config = dict(
    num_hidden_layers=13,
    num_attention_heads=5,
    num_key_value_heads=1,
    vocab_size=8192,
    norm_place='pre',
    norm_eps=1e-05,
    qk_norm=False,
    attn_scale=0.177,
    parallel_block=True,
    warmup_steps=200,
    schedule='wsd',
    decay_shape='linear',
    final_lr_fraction=0.02,
    max_steps=16533,
    dataset='wikipedia_en',
)
MLP neurons of a small language model. Each row is named by its layer, matrix (gate and up: input weights) and neuron, and shows model dimensions 0-159. Each number is 500 + 25 x the weight over its row's rms, rounded and kept within 0 to 999. Numbers have three digits each. A neuron's up and down rows have the sign that makes its largest values positive.
A block is one neuron, or neurons of one layer that tend to fire together. After each block is what it responds to, as a language model described it from the Wikipedia text at the highest values.

L4.gate18:502516514510504498465507513474481483498517480507496458475529496453498486505503481493522458463524490511495523506546562486490452465493530527521474463484521482521516538516482506504550499461458464500510507485517528499462523534459477472514531496527505491487503510486477454480515516460493477520480536475518500518463502516496507469508581488506472519513494519518540528497525485533487447494530506525488492534467533509501496516537557473507548520478531482498518462500525482476468508464494473
L4.up18:476483452563548527499487499443491501511496529488504576500491514513474499508500447486499510463540491468493492499501509474480526523485469511490485445509540504525444492519519536508509473495515516508485507504504493517499503489524482504561517505510509537556483504513493500502504490547491497501508475518478460476552518495493480451545516508520486468507473497495461494489492527478491500503503479444500519462501493504467504468459463474467501517493508527473480541506490530557522513545499476
L4.gate24:474493493525477522468494522489519481518479491522522482506483471521498464513497467489476490468466456475533514453534490474482504502509496497470522476476502489543499493556525506506505459472499519484441486497570443478463512500475488518464477513483509459517525459472507491519562489509474466544524514542502499536485492513486472481456527529552506478483542515503483512487524497498501526477465524481499491468516482473504473521548499508502486492478490532520546506499493523530446513483481516
L4.up24:505499510518517497516505453490462485516525529498461481516482488489531462522488477495488544478505553485539513472486494493476492538475474510483530506507494505556486474519488509483485502537471501503517480441515451494493504489521489484508480466465524525477499487505513505530518493493483507494467516489531508534511477539499495519505490491529527494527514508522497558469525514470527530506503508523488514506461499503527463452467483471520487487551445550529530460529480526513459471428541457
L4.gate32:513500486510456509536497463508504493494519523464500496459518501505537472526491475456490503513512481517527506521464484481497470513503524475487539512504478490490491504505475438476504462498476543474490484499512511497498503491506464452505522507461523484525514514527485530528561502480462498540517552461502529484496497487465511502526465458457488484566504485512534497538521506497495480543496510505555488482494518511466505509530522515492513504460487523512469473556516508475491452449460445
L4.up32:461544469506492534456514529485497508549500514501505467505516492453476472473479474484499494508459497463540561514510468530458474502514501514522449521488471534519478489473519491446444505493508512524484474491524542507494501458515539504481512508528433494477498485492527499533529477478483516510511455522558504494517490499498483527479486534483500509518547482475480534502526494485474487469497482483453516497496512511510514554516531510498515497515462485491478471543526515464516506478486535
L4.gate41:494507474540503515475470515471505485523528495507515507517477458482483531505458458499490532474491513489546540538494500476516517518468484498530524479494514501522458548498506496481521516509488478443507483476539511490462472501497470490480540489471483521501500513496467467494487476527504474509504486469545450483497534511518489475494514523568500504491475482453501477463520495464515557493477474513464505537524503526463519422495544469519504487549527511506511514498476529535499488479504466
L4.up41:473489470498506533483488515479482524546532554454544514508510483538473470496505450496540494514494493472547560481513464473477503501462508534515470477471493497527479514487512502497497522474516466517498487473469509475486479506496456504518525509482479494551465489474456516452490440507477520481528443502555485514491520463498489498480537494529472480503511520477509510536488489478505472460542517539459491505501504481497486505485512502487497519497548503536476455519512514531497534505505469
L4.gate74:459446496485445558500521511521451512491468501501489507457534509501501508509489487508523502470508507546506489482495498545492482507477494446503473500477523519474462510536527457536468471474511490460556536477480508511526498507508505458513528495485489502530512526524486486571496485498495502537454507467537437514508523517476498470497508461509482507516475494514484520497485481516573516491526527478511513515465507469498534481498536526469486489508480519475493466494536513475496468484508520
L4.up74:535460476514501479493507522549460487523492500527516473496514498491473479470521468465482494479535450480496511521493486485497505477487492469509465477546526530535454534511508525536541517490511481494471524496561473490493520514493503524473499491505508464530476493484478478491571498518544488493505518490480474485522528450513468478483513491539498525504503473499481444531504492466499510528496507528531522485501518485536489519484522490514479481546489479512508539568499514466439501472549481
L4.gate82:518491498504499528499459505521496418467518472459507424478536533502484507454483485518467536513551494453509479466477467460504459488503511523503481508506538502505505467507491499492547482480505515539494517471478490488468484541478474487506498466480484481519501493497524503558518487488485512548499490536521509461532501519479491506500532521515490530540496485474485498501513515476516461513479497547500548536531499495490489528500520492527539481517536510489525509494458514548456511468499499
L4.up82:532493467517503511504491512467490514591477506484549543486504514475485517518486557512474469504474500458476539472482465486495497474461506488502528503507469503502459484558474498509489536509496515491485503532491544502484467501493522486535491494522519487508504507510546457509530532490446519494500547524538475506522518516508470471506489504491506485482512530479568465478453538534478530491470507502477513502489507483526535460544488464517492510470492490491501496476483534481548499517505486
L4.gate123:488462471519534514469493458518493494507507525541454480468544535495483497482497491499495539535492491484479504492492499544538468507537523479515512542478500493518489479486489474493520514494467513493472464530485540478491496500462554512523530482481541435485508508504491503517479555510489488544531498431536477508516518515500462466481513506497507532465484478513505523515531502543516534557493476498479519495537495497498468517514515533533453486523508490472471516527499493449501483512512549
L4.up123:506522494531528463489492495519488506503508465489520461510486504475494514515515515448522474494493477519520464481503531481530463519455520515487430528522543456524518499541491503469495462489498516502471540502480497470536511496519525484516562485477488499522502543471518554466469525518511486514503526540488518474463475526512469448490474511505506531465513504510524546542468483491520500564520457503531511472536522493491481542474490532501519490488470488482493514467515501493485464486473522
L4.gate148:520511508456531533447489468486478524492480449473470494518511477512532521506549528499505491520512498507541462499497547506539492480537495553501509523492567513531510516503504552522484508490478449522466482504515485497535517506505497536459502483489537510437493499509509493516525471510474528508505502487504471519509521481523525526469507498512510517533482508508472526515539520538511492549482501528487496532542535475507533508537499523565497514538467520549530494526497477504520519525498486
L4.up148:484492475554482475508530503481525511550528479469523468506504506489483506543462440472476470485472516496538466528479474494479491506495459515503485508511490462521491512504509479490480456451474485493456561526526500495534530516510527467505482526501476466538472507482508516442476476499509496508506525435492510503520467500505511508518535547496519522521514510491519499487568514531542476519513517473531519488483523484496469491524510485537477528526504475530505497551516535472479487494527497
L4.gate169:507454506499476548471488482526489490500520489410468457471519488507503534500485489506509504514501516522512456531490475538518516494493497517542499516479509510514499476472476525543501499453507475525447547488478527478502518482488505514497553513448476504472525466489493487498478553496480491514468514490497505485533469496489513533517498514533505536518459444453524503458524549486514490474492529484551530493526494474540500511490494512477504510524492547492537507475518499506477490456531492
L4.up169:498535472524493497484487472484516514514494501494468492489465505483491494517510476499531518520491496472519489555499533453521496477517506455538487509501488505513523473515459517503487486495491479493468488533512501562502473494481456539528547481554512511501546541508515501483497494463473485579478572510526491467479529522472486486545468562446494489513503478498483488531456530471493502500506514535492503487535515507539514513520484507458502481511493474476489488477492526538546469496495484
L4.gate179:486448493503525443460447471476480534538534526462494523534487489471482482520490489469469534534483467517503542467487495519470503533529523448502537535534500491502503512477515527493504492474521514525483544473517514534512501505496524504535461517504511460512482485467503511548504489453530494542467543487477539498491511544482507521491532517546477462495487534535489504524505490491521478490530457517504505483486450533530504486496528509522496518507489473495505534515519544495505496486490459
L4.up179:488483499503501492503516500496478519489517497522513468528518503510480481467512516533459488483527465493506515497500472494464490485531533498481510482469542522561533549527499514477510417503495489497508502454499512532497498535462520531491509486510477488487508488533518504516508458544494475499540506480517503541446494517462506498518528530511478493468459521498557522502509471495545485504540508527492484556499467512470517503516527500530482515532520487509470516477442532460521481446453517
L4.gate210:482473473500536528464480508555463511527544507501504491511501469496430495497477451520488490473510486504524557516483505469498479501494510510460492445468534512517474469502509491490543520478523521496496518544506484476482508505493488527473523485478489482502493503499505464535490452492466462594482467472538507495509529492552515474455502512509483500509484513493464500480458487497511475505506528546453534475518519483500479517503539507531527475504507513501514522495514522487450517479511478
L4.up210:484484479469458514490518498494464493458484508471448528518490486512473538464486500470507485449503507486498473453511519475522500514501469492457477477511495481529505516503512508490517515478469517487497524488514491484482462500524558557531500490510501470478470492477494496515503467483497511536473516457469505519469489528463497509496453499500492528470487503479503548526525484485476480535444493483507521474519554448519587535551522506497495511535529521520521479509504531509490466481490530
L4.gate219:475504487499510505462485511526510450537530503507555461488529495490499495505469443525489507509539502480510531557524512488522478530498483475486514500492491523545477497478478501503486508473470523516481501527501497511436504479450469547504488498444478475490502487529466508466565504494496462540513513501506548497494489524476508525487503516551513496471500514488458514500515524492472446495488510515503506475540502451441505476506474448529527473517521498539499511538473521524475504503492501
L4.up219:469527500483496486480499479508480492500485505505500525508526485477497531513489541510508502496543481525525500483492514472473498483474483472476510503575489496517553497501483500491501446484481487496506517490499520545470487455484511513527495504459486528515523496489543534503459515510507495509498537481523473522541486520471431490489531496470515512533514528496525573514508525476507481496507517488510495533471491499435517481535520483467486499559473481487495494470444553503511496578487536
L4.gate269:551473516514492546515506444489491444505508516472551502516489469511506431487475472507504541515522481500560515470528491486498451471453511513491494517535504530506472538493500512484492517481528484523510476483516534456511531488494489479510546473444459487505509442499491504517483492498475500525484495501523494500492544489494546468471492507515493498504530493484483482511487507555523511511516529514522488555484511533500476516442519478528487513507501467530493530511500482489501497482482566
L4.up269:511478479508559488497520492518536566502511520538457508507451480493501478498502418495462476487495536529467558510513491499499477485510473523502474476462551518535488517527545536449544489475468495478454482472549529465472479524494512515519500462486486535482506484512485494506506480474527463503518517521509505554497482534507520492491531483484507509536463519490440529492477525498505521486514512505464529499490495486504507506495517490512498495481517530488497476539472494498524465486512489
L4.gate304:463467491526530470501485502548462538517496493517479547469474471514492489496524512469522504497541470471522516480479511505509520484510521515510479490545551500503514547518467520483496488440504521504507488495483499502478521504527445494563477487478467516502470517501511509443489505480488475533479498498539460498494498499568457470482528534539504506520476561503502506487467487450457531516499495487484567518494499493491514523514551492497510469480513458505494523474483516511512484509489482
L4.up304:511514516499540482521485500541497503493458536518530487494505520479493499470523542494484480474506506500500569530509492539538475475485499498488468484502514505517513472476514511506523506463456521526503523474532556502468487504490470495506435490541506513500511457475512489532493490499478448520476495445495493472534455448482450464498496519542550563484488501507465509492496500534507469511494548495525485454484506484509526511512495494509500463512487483512514509527553470524466511533487484
L4.gate307:488451482472504487479485524508497499500562487499524536493448477557471470487501497535490492507508465547508555511482524490480519525519503477511517541530523510523486483492484440483511524481493506485458491537485514510445506468524507487525486506499509549500548509543466519512522477485524487512493481451516491486494476472507455525477532505466492490521547535510507503554507519511508464497482530521525548460501522472491498528537547472453517511486497490479506513503494517515460516511483479
L4.up307:512525489512489529473504455506488506514520489484520479516492528510515473487513495501508525484537482534531506503502529496451511464457506464547477514534513537500485515537503555446561491473542483495467487485522550539491471469512463547474490514518521490463528469492529505508527470494529502496508494525530502504487469435536493485515544507485489502479458459474520493503489504533510461483481496507520504493508483497525522542505545502505517472516505523513478459507453483489486475507460556
L4.gate310:477461479512513531468449448528467484548536463479467514512548507483495494506479457520499512498477535496528459478493481492496480504478473455480469525496482447516490491548460487454550499510496483513533506520484501495480518534478528464517503445486534492514501542445471487484510451504553490513466512492506478492524509470508511493490461502520514484524549502502488528493487505538487512504495506516553496480517521462471503500502508492491482516484530474560478509525512500485482460520488508
L4.up310:487496502515463538513485465507481546457502466530519521490490475498479510517469478536508512480490509501519464511531543488512493503509501498469525504455477506508493497473481448475482481483491527480498487498532532568522521494444490457470461451520487554498554532488545501470495441533476505481503485504507473493505533496476489540481495501496456533503531506492457510546484462526488501518489483537540495490506508480493505520542496489441467502490515456511503478511499518463517489486515477
Responds to: Word-initial capital letters

L3.gate14:472496490447491483528471478514495534468489493486542505488482487543476528495473533504500523490488532495525524463518475484510477504500481520471511476504494497505515509501524473517502510561483516539514506461487501505497494513492520478443527486476491527531549496494496520469521534481486485464474481505495542497475542545514530516454479481512537472531531456478550510459473509512529491520531473495551491496468493514494529500514474528541453561505490529452555490493488506479493483533477520
L3.up14:499524488524461485476504510517500488488492509504510498509505513464509489535482533493515544498499504504493508553471465535544477484442536488457464480481482523542449490493496522502550499475551487530494521487527472459495473499440502556500535465507513489495490487478485480532497526523485489508509456459496514493521502564531500507430485474468485535481467507492527479486537484514480497464495544472511493465491504491542481499541503532531458488496487484492520502486512500491457498492477481
L3.gate27:505474511461478529486507459527487478524502515461507533479514514505503547522505509519493485478483547479520512462494494522514509506466506498497522493483475537508535475498488457501488453525512496516516478472474508509543470475441504502485498491454497502527523467486488527469500502519525521470519471510463463505469503541484537507489478489472511490439546509458456497455490478475514472499484542519506495476497499489486476543511447508540537462497520501473489504522482517525503551500418503
L3.up27:511453496473473516489489462523445488494508480512564519515543554505519530457545477484529477478494494438509476484452505489458495525470478517517488517509469488498515484524527552491534506511446481477481484517475524499519480475525532458488526527530506482491482496494540491480522535484476478473489535483529490480482476472482497518508447479501492520529482549482511486463490503500520507502464497468509512481492497499479497476478479503494480487520487494456492556520515544539502488529486545
L3.gate146:508503502480487515520483472487511486494496451508540506512474530522509513498468484493520485462477516490536485487475493521447520484427499497484525553432481512515527490522523499496494471527502551495492472498501504486461568531501463483515507535505511456513518514487479504503514521470478489494453507485490511467501484489511550514528516488513517540496468411470497514447463507509516481494505509489519521499494480501486500443528483529498472479496477499468481558475485469512512506534474487
L3.up146:504512494513527476495496534511435517517479517555509530495492538488502467486551494497534519506492503517548500474432525529515529528511525518530516497507533461481459527444511520487503466512474513487496491514458534475513508476487507490488486469520528472535493484498507492465514512483504506492471487467502458492550469497516530441508523535482514481494512516497478488525539511500540527485491463475530486537487497472560499447515437526492478496500467474493528531483509501534490496512499495
L3.gate222:495522486478475503502471536485503479483480508479464527532475509530458497485489519507547495512493497502499576494471486486517494527548527504509527485481496524476462503470462499509516527503485509486533480500486512495494459501521512488523527471471515486493531540537478508494500532550500522554497482479513438474515447476513460514459544525489481519501517494505485511467503518530511494502499504513525499507525490505513485499536502590484529499490486487551550537523493530550496518494505557
L3.up222:449506495440480526502465490507485457476501500486502533522496536531524515515533515515517529523511480485503502559505487548454504508450509519460522506495492480530491542467465502499498447477517500489489508493525495491487529469474542452524509532511471495550526486504496492479477539459502544463501503477484527482511507502476495556473491488488467510546534496532514505464498456515523512497525503463557515470530482476509540481488474505546474520461512534508498513504507514475490511519498512
Responds to: Separators before data values

L8.gate129:550523499540490539522481466465498441476501508467517529479510476462494534511504455450503503495528499516506532494494494513475519430511527478485530495487475509468448494508502506536500467526476498491519504523482514506479446558483510474501507507528465482489485512525483482479517526514439500544470501512504479506544510531496465449438497506537508453512519495536483523529486502496530463481483501490475495486520495505531548492464518479506513509518521499481527474522513528520513486469479503
L8.up129:519515505502506455488498538476530483504480489474536493497469444486499531526525492511512515507481527522494463542520463470516495517516509483539479508470496538519481488516500468504527492481488459533491559487495515481481488567452518538499474519479476512493487478483474528482534470540536484513492481526472476486497496469547503496439470517498493491453473469533499497499516492509472500489520489472495490441485508483486542496447513465483496468484518504500459503544496501553500513546479534
Responds to: Split word-initial capitals

L3.gate106:513500531470480517488540523493499443504501519509509488493533609505484539562517503479497484489474539502516485472483499496509511498488499534519508517464516517519504510515482471476555455502517533517482538524552495497461470490498536487480501507492450491513518490521444520463519470465483468499463488497468509503495531522521476494525512521516506482523483497523490500485515536509513486478494464536528494511496526491489479554472515539533477527485544473481520494481524484485534501472527527
L3.up106:504550502483505535478510514512520455494486492497470475478478512491493524483526480484501525498506507528451502517472464539480506470505503527474511552439511522517483477549480453501514549514529506486469512515497508503511482528472507541447518489461508466505523512505483503491473509492485519527503484478537475514547491502447479482496515518516448512502471511521510443521535549529492504475504473519514495435524463488507515520524487506501507530478518456521504532490560531506493511512548468
L3.gate149:503552519491486502511464500505476465502486508477508483485515496458499452511499488497497487483525487482490503467536527515495518514562521483439487518491501520526481581521526484523512487523455484493525509502537512510527478504502541485489457500513519487521504433490484511486489480494478474537478532501463515509472519554507494498470530542532503515507466511520453542451552502527495482472507545485514513528491490463525463482488543514540501539482507462515489505515492528511499478463491488
L3.up149:510520536485466531494530489509486486480491482487524510519490494497457545520462487530508525465493465488525515519545491463520471462514475466452464499492491515554472480573508488485521501502502497477475487515547481498464481524507504534501493484473507507475530523529540489553514452503513487502517499493472536523482489506521499481497513471510467512529454495497510530485509517526497533510482501537465499536472515544471458491482486508508483491465573496488528506509453481448453494513506491
L3.gate226:524524492475498510481477464523491517521516515473544521477488504483485515497471529455481520526491497473530493493461491477498506492512511541521454518481514504505477472495489512520501460495541479509481496527505522529471479529507542519474509464476472477566465502521496506523499527500526482509511501472509540483521498516536490510458533499525486494511498546486471553549541471484497521488478492583521518475509456459509483506493544441534466549504495484530529479486509501451481502491514518
L3.up226:530520516466496504483521519537433513482491543500511493434435524476504510518516476488489462505491499511521496529500501511481509528446438495511496496469517515512504508527487499540522536475489512502497514527467462549540507433481505513495480490459515468511499523484478481500479486458493471509500511491485513465509511545471493537499498495513464481481489515496453503472486551474486511508481512493503507469521441440469528472515489537519476536495506533508480513488491501499504447504486473
L3.gate235:457486519518509505463470479500546518468552480508497525500515499480499500530515454535504474521581485512489544521532451493515486473524503504487484508491517539522481469530485491471502472482476439515529496535516501449547461501465501488495512509519485493495512476475466470478520504497479517498518516525473515512509490540479528504499541505493473500512464475561478538525491524501457496537500542561467476496485503525511486468474511479499503478510517500521538487492510501475521459468475482
L3.up235:474502489484544482485442454465512524495535487475528510508520505452541498509517450527524507460537512481480533533500491524527461482515468506456521510450517481516466457524520521508451483476501474522532491481484473492561482506498521499522516500484469493470498511442492470524512515484472497507479508508494513537504500464508508444541495528509487500521479440564471498548501520520515478525504479510481496493515499528514504480497515457512495482519468514500520495503518484470514490446474495
Responds to: Word-initial consonant fragments

L4.gate56:481493506506500551526490509511497460516529463515504498477513548521513535523453484522539440495488562505478513480460505537494471493496541554487504479486499507488483523465552518516514496522500539525519489498455499468501474521493463488497511504521452516480465552483497483497498499562525500484483475488491508511518519501464522501462473519567496516504468436516457516472510511492485489512494522464502494493472459459457523530510533485491517487505525535479527502500527501487509514508504530
L4.up56:483463470492478515508489455523548468489568496518504534507496488525496540508525465509503503491487523521499512494482446511539491508450512551427411480484488503494479516506493451532489499506487526521516524468473464482522482532497503475524473526493466492518499476517489471533514482447498490473499500512484531489511502528488498503494488489528513504548505494502477503469449526485479494505520544465520479518489483485472478493540464525468490464503496444477488486498479479499485475526492488
L4.gate60:502501490475495495529502464476501468480486524508530531512488495489494481494492535477504523519512522534491494502477510515504471517531480487435495507542460507558529482429505487466520428509512521509558504514480487500496501491547503463535538495508455501538505487527495517535487507498504490498526472454471458475429492534490480522478476472461521520499491496487506513479515518498482515497508506478508500545495496449486489484511465492523506495468471481485498503442507524478544516491541546
L4.up60:448471479508500505514515502533506510539442540485462522515495510518502508508524486555523499473491527505488523449474502515495518492570513543496471463484532496499458495464442471515518505483513534491530527481500464425480479507541515480508493517496478507504456496468494484497536474507489502524438480497511486465523484472515465517501495470481486506485512504493467521490487532490470510482484535482530449506517511515534515487520547505480498491503482520477527512503504565487521504479476537
L4.gate62:482485467515517514526494483473504511464468496504507527533483489463494513466491504510504482524501516505499549521449506488520555425520520465479488460533462518484507502498492548542508487513501489482453468535455446525541522479495499511505473494537552527490484521514552503541539504465532488515526511477466499457491509489545525515486471520514502524442495496486514514485431510514475475523514489497506471508485485492512484494509519489475550515514500498514507494492477516517508504490442503
L4.up62:516493481485489540505538448472474504486524445504529448524481490500557492455488518492491515555477534499507493500508505501484520424516554507463466509483486483494502527528503512467507510502494501475506487515497491507527531448537474474511511546511485477529537478476540515504522503473492502542513460475519497494502411534522500506501516494492520539514491500502524497482465492445505481499542461524525518523478488468493506505478495517496508524464502495506501560502510482505488483530472486
L4.gate83:505508484528469496466532516533530486488505483476514489495491554473535509501552506488511480513502503501498481492497526513497528465551553541491459489529510508525513519508543481507509497549505458520498526512492514523544561493493546491492481469526489469548508486521486461507472498484495481543467469491503437513509507500488472508473498504471509499502490502564519521489454495459442513497467485473441488510529488524520485482529535481520516508528487495529543479524536490479477494511529516
L4.up83:559510497542464489514488509519518462517484493497492433502501522464517495524452473493505483492477477509529476467539509477496526487557543503496473476502500487464495499503535515507497459499500502472520537510504531481512539494486513463484463495521506459500508492528485457466504524456477476504480464494535429508547495545497492498486483495479488475514508478516534499460469501463438486511510476469472521505514475498536459487477489486520507483534491487471551498525528474531515520524490523
L4.gate97:447472490503483547487512467530494486528503519467472538493514511501500476503479502528501496527489553502482521506501497514550483497500477495472502499499465466508500462444494437512509496521478487504533475495502504483526502519570523482533528541494517491469477494500479511507464487525499509511467485470499492530511501510473475499503470516473491546498490506469519452474467502495478537497477467488538433490527510468494459536479453517443473450538479494520543515516518489491479508515543511
L4.up97:485531510498469529522521508519519454489495482477517534515467522498495480461556530512528504517513499479518497477526469481528432517511483515503481493473448481516505505477496509528506493482469516536506510533484478472503496544512568475485496475486459476522528498516473494473473495515489547487475461473504508489509498516530531518476512506470515500509511454483498496428496497554496496526461489466495520519449485476481495522458406497514513483515475481494512495544492498525482478516503493
L4.gate128:485489466514523484504487497474485516441494512503505523511509547470536513516456499551552523521493521515518530505477511485494490491538486483444471513515557516525471519519506504459498497540523490486475479507465470480520476504535472470492501476461522457528485539546552481493510477527552495507491508511519479531507486491506475447545459473492492501538507508487521483508488520526517517532422476495504503512517493489535491465475519500458534504495550504500506468535516524496512498485512490
L4.up128:480483511501529502459513479515499484488476494489532518519514510538483505440491564544509478485491465535510483496486527504477531496512488459500487470504470501508515500490508490485505467508485555508501461478475504477446463497493477455493526462457434474470517478499524498508465482475502510491525539448524474501525459541513457530475472462466518495525475519524470481485514508530473492479506461501498509511515453496498485481519509511455496502497543516521497484471530489428524511483520502
L4.gate135:503500506496512508478519513493489551491485472442484510525480512484540554538477490495516507487503518476474523502570551515509514552478505511472514472510499485498517460482484474508490502537503486497506458470452483547500479487484493533513500506473438516465512535485499511515466506528504522466502526522452516488533486479480547482522450487508527458509546505473487500482450497508489486492493472529500461447522529477494483534504509483486525535489472502515528476485559480515476499499498533
L4.up135:521512539468540510502558524511489500489494473462473490527546516479497456481482531486508489498459483515515477525499549528531505455509539519479474477483516495463502485457529483535508472480489522560500519479506478490489472509465553482545438478487494490513493499525529496511461500491480533473546482532521515474499493550487522507473503494521501492521507516489491560502514510537527490520492455527508496501477514482538487507493511521524530481506470529497508442490529514537504533515474538
L4.gate142:511468509466491487504537480472515448527548492461506461530467468521483495525460473500493535505456492504463551513484489510551485506518502480512484487469500488440506469480512496456493460506522499530509457461489507517515446562466534459475526518496519480487479521530505521529495489506524512511460509527548515486514536497501508461485479445508508512506523499481528517464501529511505522442507441496531514492479485497514491517472498526519528487479488465505515504489459472505505500485490508
L4.up142:513513489545468539494534495484544573519477504461466515513509522500496521516486529514488506526527462521498492486510457514549480507462529539482515508511553489493492475507462533477508489494512491489501498520479458514466503491473527477524547530442557526460520496456535477516483482469457496453487477533525511510504508504524488481488516469469491484446544535487538499479491505481501510511502493529487471541514529518492516504515495495496465485467512508511529458491487488510499485553517486
L4.gate158:482482485485552543529564513480485448500531514459520481505498531540487526477534483505502493495537495520515483465484505495450471526519493495455495492515518471529501497479490506492474483521488502524540497565496486471495530477498529516487514474505526483475490523509491487517489478489499480520493526436537502454447450459518536530502519527496496475513493485490477468504548495485568549485537525490510486511519478493532523499547489466489520512524532531518501456497491505513510514510496519
L4.up158:524467452495489507465523513494520461502474498435492560497518494507488533509432516542494531473440494558464519504530461482497494501513487479495446540520493453468483496484463485510500502541473467494505524476522473511469520491522475489500521481491504495492559490506500515534476469488494472490506501516486499534528461501512489493463508509493515512472540505473509472515512476543479523543495456504483490502503445509492419525496489497509498496510504474497501534527523519510492486492496486
L4.gate174:476490484478509496510522503543477514518456522493491506507488494546550497471493458467505493493517486500508491452511523487537467508520480510480489500534480499494543518482520511506553485588501522477506485503477467468539493512534520444474506528482515451532493467482515552514473512545510510435471504528559482485508494511494501514528487488539480466504486500481495524535529500544567520489493488466500489486495503500507503479486463509514491515486535516463490514499534484539498511531485484
L4.up174:449458474477501476534486513506507478477470470481486498458477517549500516470540461471500445522532517477493457496495506544504522475506463480513471520481545534486516482470491489523501550497525536509507488482484497480503450472512504506492491528479508521517501496471498507507535509499520520511456469534478472470472502482509518514559537468459501466513523489536526501495500563490478519469471501475491518494518526470483540447529506513466501485508529500451494510504465492490522498531465468
L4.gate182:534470508458542504501487493488462516497570504476530519540525524487461536511492556534495531473504456535502503479471481478505491478538487487494487471481557490495511478508510453484495492493499498493513494537470489541487523535505509498487464511547490465519508584522499484513505493492496466523473502501485541525462503520497488474511441468523519510545487503452473464491484467522519480505533490490525491525504502495507522474541524510507526479498500546472536530500474522502492489483476526
L4.up182:515471447492461468472497488504501502499522475491522540526489499485498521472485517509528512549501457508502461520519487497464516503543497492459516483493523513487529487489471454504507482521500465498481536497521483500538518525512464509497474516535443537521504541564513509502520540533497506517489484494475524493427485504501494555472527479520526507531512511486490516491516437514545467492547508520523478451468498506499521475508512520494445482487514537537537505490498544486490493470486497
L4.gate263:484534532465551510476536449498499492555510490517490504445493491496494493479460532530491458505493503499516505546501470538488504516510524523524472513501498520526516472464496487516547520457505483516478508500528514523537505521490518477511489509481503488536506500509471495502525519500485501503473492465507498455525496512506476566488521468512512457521519481525513468514473528481429469521510463521494513480495441479475477513535457467502520486497509490546481473485505560563501502470511521
L4.up263:458495521524499523505501524482515470483457476501495513518494506536502516510461503495519524445483458528492491496522492451514536481560456484473469464537502531517480508480495502518502515529439460477528487482411512473532502503517537515525459493531465476484464473499527494478519512503505505496562491515498463537500454467504465498491457474503485505533545452503508493473497522521492499505464504507496468496511507469489480502496496504503491475509514452543517475527517518511491482489498475
L4.gate280:493548459478480495488499520508495531500480479494449469513554510473508508498505500522486496518495453549485513543518507503509503517495484496514523498454506468487460483507515568509541494533518531492500543501523506490483503520512502449486486521434513460459515494505530506512532511522505470569496505526473524493482507514460479504488509481533527510512466544538512530473532524501510507497534476491500512483540533506546513474515470503504485483463488523505572497516519458486487503502513546
L4.up280:520467540495536520515511467532491490488478547491517502440513465485546500545485491486503479489501427483509495533478477465481519499485494483476528507479484514507476497502451515522477498546497519507535501540522538487517500485489509480485518543464493470516499505482503477527476497507477532521496522537521528505437502490491516515508478465511473533548526483504496473461493467507517509505495446495522489444449496532539518532516453448477527452476482514513508483509529498476495511514524494
L4.gate284:504482458508474471479452515505527463513506431459527483494505496486483462457476506506464550539542435469512505534499478475493477501511469505527494454505538474530501495526512472490492476474499539464488475502527500466482475481488447475508486481488513478534487519477508492509462501515491496512478561528472493471478479510482495484502484464514497508525495532500471513496504533488459487485508508466520532467475468474497480529452507534497535470456527484498545522472482510488493510502479530
L4.up284:515538522457478515499506534493495481501481463485474503462503542495491538511527482487536490488501529451501491536522509490458499480505453451490532496503528491522491473518520515542514500534496550476488521530449503503522425548505481502535472504493493464475513548470553490501542525505510486513488527566505509486481520518526464504533458507541544475549454525508517503501503475489492481495526507514504493481499528486525487508493492505475505519496514498470501491536479501510562511479511489
L4.gate287:496480507521524516508515515557461487528482522504504445483505466505477486495495559485511489472512498476465510515512554548451508483478491484532493515508542486485480517483532510476469471529488507511500488507511503490507472482507491487500502530508545506491503517483511510482522506547485488451492504522490466482469476527490451469526464528475462484474473522511518451520510510520493589491480479485492485478499462500496495518547446520496536493494468480463518510511538550462528524537492511
L4.up287:494506479500496483528536501530517501496464456468484487515458558501474533519508521486481463516515459524538485544470434485542475467488478492486526496453506521538473493505475503456486490530506483476494482518520480513479472508469530487514515520517475540560510508473466491493495517515491493523511493505532484490474492533453506492480493496492449556512525486552480511483507511551512527502471511490561483524518498521521519494492472522504459487466546498480533476496516484496483460478517517
L4.gate311:500487477513509502516484507531484532532530503516477502485466497442506485484544491498535497497509542507460498499488498486504503429554531513485499462523496487523474490494520491473485462552494524452510490524442519516495514506501432477506527503512475495484474495453525503473525491532583478495486524490489486462532514555531471523506466474534464526517453498493507476472481482486522508476455479450478490518523490489530499481470488526503538484486519495525511505495480494505518487482485486
L4.up311:518467492498497501509455499543522493508442493506481517503451516517478507460519521482476528528501512527484448550510503506498488486532546524482507520541510502519499491466478511510492474508510531473500522514495537492517487494538492433512481535513495506475505500470538479482494495472509474503487515535550471480522506508525461477480496518469448591520526510503519494551489539475500498497487467498492491523497549497472506507489461487461556479489499491543482535516538537504492523511481507
Responds to: Year-range dash

L8.gate254:536535493502510489490500530539512496521550472509493491528517538526495494517484476490516496506519512489507551508484478474465508513489489491537459465507539514484540495497525485488501492509512524505529476539468471516496489502490463489529511524474511512511500467481444538554530485487513510504531494523471485550514540529543467510505533495456495542518514537528587494490500490512477470528488463483544478493510526514505473497499540528503518499468529432509498505510509515490531511532468456
L8.up254:502465528463501549523495529494509508472517487504463519529477536539498497507512521543477481511497482476520526521503539524508458492488486465529491460507496480473512537486529482515492535494480527466526512480513500495500493489505504471533448503504498452499484489503501534497498518496469530509503506530527487506506559465514527492488478525514498472469444535518573504504497509486532495439460451529533493487495516561520529529497492544491478469488549458501507491500504502461482452523489505
Responds to: Wiki markup and year-range dashes